config.yaml
num_attention_heads: 12
num_key_value_heads: 3
intermediate_size: 2048
positions: "learned"
init_std_up: 0.018
optimizer: "muon_variant"
batch_tokens: 262144
doc_mask: true
max_steps: 4162
MLP neurons of a small language model. Each row is named by its layer, matrix (down: output weights) and neuron, and shows model dimensions 624-751. Each number is 128 + 32 x the weight over its row's rms, rounded and kept within 0 to 255. A neuron's up and down rows have the sign that makes its largest values positive.
Before each neuron's rows, "fires before" lists the tokens most often just after its 100 highest values on Wikipedia text that the model never trained on.

fires before: " | ", "0", "2", "; ", "1"
L7.down1051 [162 156  90 154 156 131 125 142 141 154 125 135  81  95 124 117 137 108 135 156  90 106  96 113  84 146 109 130 149 148 140 128 152 163 109 141 100 166 161 126 118 145 140 133 168 135 127 104 158  97 152 160 114 138 136 163 125 164 118 145  87  88  63 141 106 103 137  81  79 151 102  83 144 158 125  71  72 123  89 191 103  77 120 109 166 132  87 127 111  98 101 119 112 101 115 138 159 141 129 182 154 112  97 145 164 160 192 125 168 142 128  69 141 118  76 107 112 134 104 167 160 136 212 113  97 109 181 126]

fires before: "\n", "\n\n"
L7.down752 [134 112  92 132  88 115 172 122 137  72 111 119 126 128 130 115 149 106 127 103 151 107  96 140 143 112 191  70 121 152 102 154 163 154 131 169 108 208 128 167  90 110 116 136 145 118 142 148 181 132 145 116  72 145  97 127 133 118 133 157  58 183 120  41 194 154 198  98  95 159 196  95 152 123 138 111 146  85 113 133 168 148 201 157  75 137 137  92 107 156 186 126 149 137 116 120 105 130 169 120 131 118 162 107 148 132 122  85 221  63  98 122 169  59 132 118 141 198 188  56 134 188 127 154 136 115 131 110]

fires before: " | ", ".", ")", " / (", " | −"
L7.down1401 [108 152 135  75 104 101 111 115 142  77 166 103 189 111 162 113 102 193 118 120 148 164 196 148 122 124 146 137 148 154 119 138  97 152 137 169 101  80  13 128 107 135 138 103 108  99 142 148 140 133 140 117 123  22 156 129 148  93 116 140 103  94 131 141 102 145  76  80 110 157 189 109 115 114 210 100 124 112 129 133 142 149 117  98 136 170 159 165 103 125 187 100 153 119 171 139  81 114 135 125 148 149 148  92 161 123 176 131 159 144 132  87 173  61  94 170 152 152 110 142  92 139 143 153 160 133 104 101]

fires before: "–", ".", " | ", ")", " | Th", "),"
L2.down1677 [183  78 145 116 135  90 123  97 135 163 114 116 140 105 196 175 119 165 166 160 175 123 161 108 157 120 127 141  78  99 125 135  88 136 139 165 106  82  92 114  90  93 131 176  84 114  98 168 142 126 151 152 170 147  40  75  98  84 141 101 162 129  96  78 125 120 107  77 146 110 153 163 143 104  96 141  79 152 103 140 175  88 119  93  93 137 142 144 154 128 126 124  79 158  94 107 169  60 114 171 116 139 114 108 145 133 107  94  85 151 161  74  94 171  76 100 190 113  74 155 104 153 124 120 131 138 162 156]

fires before: "1", "\n", "2", "ial"
L2.down1360 [122 141 156  89 155 197 143 109  96 130 151 124  92 183  86 138 145 100  85 136  93 130 158 137  76 105 107 130 158 165 119 106 166 134 105 131 126 170 138 121 101 154 134 103 144 122  69 141 169  45  89 153 132 134 160 158 194  80 136 169  93 146 136 130 138  92  88 120 106 154 122 119 166 109  98 102 184 110 191 199 167  51 119 105 145 170 144 162 174 141 127 154 146 138 138 147 106  91 128 124 164 174 125 109 144 109 152  77 158 116 104 110 178 158 119 145  52 119 103 128 159 213 139 128 172  91  76 138]

fires before: "\n", " Reg.", "\n\n", " Aut"
L2.down1559 [154 117 145 135 154 101  94  61 123 124  53 157  52 151 111  95 176 157 177 107 128 111 121 111 118 105  76 139 160  64 160 100 112 138  87 158 108 137 136  69 113 183  70 145 117 120  88 132  79  88 149 114 174 148 146 100  59 122 148  97 153 135 128  96 232 167 117 123 145 102 154 158 137 117 112  79 161 123 140  94  82 125  97  95 115 109 115 165 141 103 133  87 122 190 138 190 168 136 116 185 149 169 167 166 133 108 150 204 155  58 152 108 140 180 146  81  96 120 123  80 158  91  51 145 122 133 114  89]

fires before: "1", "2"
L7.down233 [ 86 126 111 153 117 130 103 178 130 182  88 107 119 138 108 105 147 134 136 144 125 207 115 155  78  81 163 132 141 154 173 105 144 144 187  79 171 153 165 161  84 153 129 149 145  71 137 144  82 101 159 142 122 147 172 158 132 109 141 139 100 121 174 110 144 134  97  74  20 164 123 119 132 111 121 120 123 183 164 156 161 101 141 101 115 127 136 128 122  95 146 175 113  93  85 122 155 157 115  87 171 114 163 150 162 184 120 143 117 132 135 124  87 123 100  93  90 158 122  90 112 162 157 117  37 198 101 149]

fires before: "\n\n", " The", " He", "\n"
L2.down824 [166 101 103  97 143 105 135  96 131 173 129  91 150 123  94 109 142 144 150  97  85 177  83  75 146 170 105 148 141 148  83 144 103 111 169 166 181 103  93 164  67 129  90 127 128  98 143 139 151 147 129 135 143 135 131 113 154 174 229 143 153  86 156 149  93 177  99 157 178 136 133 107 116 108 113 179 120 139 117  78 119 164 112 113 162 171  92 142 120 136 114 124 124 145 135 150 156 152 133  92  76  61 118 137  97 101 105 123  75 121 120 149 174 118 153 114 150 112 116 105 156  93 174 128 114 142 132 149]

fires before: " | ", " |", " P", "–"
L2.down950 [163  98 105  70  88  74 110 103 112 220 134  94  79  89 150  69 128 152  89 171 106  97  90 179 130 173 161 123 116 107 126 153 155  55 131 181  78 104 149 144 153 189 122 110 118 144  89 108 145 122 181 150  96 120 143 112 165  56 124 149 120 134 162  65 157 126  62 106 157 141 118 136 153 101 169 107 103 113 109 128 153 101 159 124  81 129 148  85  89 156 111 160 128 111 148 106 113  97 120 106 135 120 120 135 144 139 145 135 154 110 118 151 147 125 141 165 129  58 113  75 122 105 184 124 147  84 102 101]

fires before: "\n"
L2.down1320 [138 149 133 137 170  61 116 131 146 147 117 118 148 168 149  85 164 101 143 134 128 128 112 108 112 149  94 100 172 139 159 118 146 102 161 115 126 152  99 160 124 155 159 120 169  94  66 153 172 129 100 143 156 131  89 127 139  86 143  66  57  97 143 113 140 140 116  82  71 142 164 131 169  97 138 129 117 125 166 119 103 158 124 108 113 106 195  84  87 137 167 123 141  78  21 194 107 161 163 124 113 152 144 137 156  55  73 176  82  95 113 123 152 174  86 109 143  97 132  64 105 150 118  91 160 165  84 108]